Weights of a small transformer language model: a variant of Muon for these matrices.
MLP neurons of a small language model. Each row is named by its layer, matrix (up: input weights) and neuron, and shows model dimensions 32-159. Each number is 128 + 32 x the weight over its row's rms, rounded and kept within 0 to 255.
After each neuron's rows, "fires on" lists the tokens most often at its 100 highest values on Wikipedia text that the model never trained on.

L2.up202 [165 115  72  92 190 178 173 111 143 136 143 147 100  90 109 140 163 140  91  88 123 138 145 191 100 115  86 111  92 139  93 116 108 179 131 171 121 198 107 149 105 186 207 146 162  87 116 126 103 108 141 119 110  88 122  99 133 132 109 137 115 136 137 143 136  99 121 118 181  74  83  87 119 155 146 143 122 118 180  98 185 128 167  28 120  98 104 103 139 134 113 201 135 163 138 153 171 100 139 114 143 140 116 117 141 153 152 149 138  52 136  69 105  97  89 200 119 118 189  81 158 149 136 127 139 136 131 117]
fires on: " more", "out", "ours", "ens"

L4.up66 [113  63 148 114 100 162 174 170 189 123  95 152 155 158 100 161 176 104 115 138 106 132 152  93 134 107 124 108 160 124 154 159  94 142 154 101  66 127 161 170  95 132  93  48  87 169 144 120  97 179 160 184 133 116 148 103 116 207 173 152 187 168  57  83 102 106 181 179 164 122 116  59  92 147 124  94 113 130 114 141 146 122 139 171 162 160  93  69  97 130 130 101 159 144 131 145 144 161 115 129 117 104 185 113  98 143 115 111 156 133 110 127 137 128  92 113 137  91 126  84 176 169  94  90 135 142 142  70]
fires on: " ", "°", ":"

L2.up132 [160 155 114  95 123 151 143 158  95 147 129 126 134 182  85 127 161 135 166 108 194 194 116 168  40 145 113 156 171 123 131  98 190 117  86 113  99 116 110 121  81 114 151  74 146 149 153 113 121 195 143 137  67  72  92 146 150 159 123 187 147 138 100  78  75 108 100 173 181  93 134  68 140 152 138  68 131 104 196 123 161 164  89 144 139 172 104  80  80 143 125  99 157  94 142 154 106  96 172 153 100 141 142 118 116 106 145 106 115 160 141 135  71 119 127 188 112  87  86  63  96 139 154 126 135 124 130 102]
fires on: ":", " /", " Mount", "=", " –"

L4.up162 [ 83  95 143 138 111 129 139  92 114 130 175 215 114 190 137 169 140 152 119 173 163 106  95  59 102  76 171 114 123  75 170  91 122 141 153 126 139 156 132 146 102 185  70 104 117 141  84 103 178 105 143 135 203 145 157  75 108 122  83 118  92 102 141  85 164 172 146 149 144 150 156 115  92 139  83 167 165 141 180 148 156 200  79 124 150 108  81 115 155 133 123  75 134 183  91 107 125 130 131 137  94  83 165 140 112  69 193 137  92 169 167 134 145 127 125 154  88 154 103 122  95 146 144  77 164 129 144 119]
fires on: " ex", " occ", " m", " acc", "omp"

L3.up457 [167 124  78 141 130 113 198 117 149 137 143  75 103 152 153 154 131 162  90 171 106  84 176 143 123 120 126 144 105  65 127 106 132  99 185 117 149  68 174  73 141 167  89 115 155 171  88  77 143  91 108 119 132 116 137 196 142 220 142 158 141  63 101 167 127 124 119 114 136 121 137 167 102 154 126  99 129 120 164 159 128 122 151  83 126 114 126 113 118 143  89 171 152 123 112  56 149 154 122  90 188 100 155 138 151  81 116 162  84 151  52 116 138 112 110 115 130 170 143 140  56  98 148  95 180  98 112 101]
fires on: " t", " d", "wh", "n", " Kn"

L3.up227 [102 106 145 133 123  93 113 116 123 114 149 127 158 151 164 109 159 140 108 139 155  96 120 119 121 128 142  93 176 151 142 133 169 127 146 116 132  91 144 143 161 106 149 161 136 123  96 115 158 100 146 134 177  94 117 140 162 133 114 117 125 167 125 119  85 151  90 144 122 101 189 127 162 149 136 130 128 163 159  41  84 113 155  39 137  84  89 137  69 119  87 135 120 131 154 112 113 115 118 169  79  34 143 101 155 107 161 126  16 117 228 142 109  84 163  71 132 144 145  91 155 190 178 159 135 125 116 124]
fires on: " New", "ew", " Sw", "inn", " Rich", " Haw"

L4.up291 [127 134 148  83 120 114 109 106 127  83 146 106 139 169 121 160 117 103 173  98 118  80  62 174 120  88 107 172 112 145 143 121 163  73 107 162 147 111 104  81 117 183 135  68 152 129 161 163  88 190 119 113 109 146 151 140 169 131 135  85  92 118 124 147  75 140  83 117 173 115  79 154 109 100 169 138 149 209  95  92 139 191  73 151 128 140 105 137 145 101 113 156 164 150 120 128 155 160 159 115 136 133 148 154  95 104 227 110 162  64 141 164  91 177 172 133 100 132 142 139 113  91  41  60 174  94 147 158]
fires on: "0", " |", " ", " two", "1", "at"

L4.up493 [157 114 191  78  88  92 178 147 157 108  68  62 128  70 132 190 161 179 134 184 124 147 140 109 146 125 161 146 120 127 103 118 111 147 171 139 120 108 136  65 120 139 101 154 170 138 161  98 138 149 145 177 106 173 124 151 156 105 169 137  76 110 200 111  64 157  72 107 124  85  88  76  86 145 122  95 160 120 171 106 151 113 130  72  86 137 173 109 158 130 123 163 147 157 157  92 160 122 145  72 162 109 164  84 115 139 128 121 114 110  56 112 168 157 136 197  98 168 128 191 131 107 130 145 119 104 150  96]
fires on: " ", " t", " d", "ensity", " of"

L3.up428 [109 120 115 129 142 102 173 110 119  99 116  95 136 171 114 124 151  96 132 116 155 123  66 159 110 116 138 167 150  86 174 142 159 151 123 172 212 114 102  78 108 117 140  65 164 158 136  93 166 194  91 113 155 106 118  97 161  95 186 126 121 145 170 150  78 118  86 119 128 139 104  89  67 115 175  99 143 114 153  67 174 149  98 157  84 125 128 122  98 141 168 168 117 166  90 116 127 165 155  90 119  97 171 105 137  91 116 115 197 109 135  88 111 204 110 129 105  92 107  92 102 143 151 129 148  98 137 155]
fires on: ".", " /", "1", " age", "at", "ST"

L2.up487 [123 127 117 134 119 131  82  86 171 112 134 122 119  92 111 166 158 168 113 163 115 112 141 112 121 130 156 185  73 112 104 153 145 205 131  87 135 186 105 127 131 136  72 191  99 110  89 170 140 112  84  93 124  98 171 104 154  88 186 115 153  42 158 118 119 150  76 124 132 132 113 100 152 129  60 218 181 119 124 125  74 187  84  84 142 125  80  78 123 105 149  55 108 117 152 118 125 136 158 133 175 136  97 192 135 126 142 132 100 159 143 124 197 163 114 173 150 125 125 131 105 166 154 146 138 148 106 117]
fires on: "-", " acc", " con", " occ", " ann"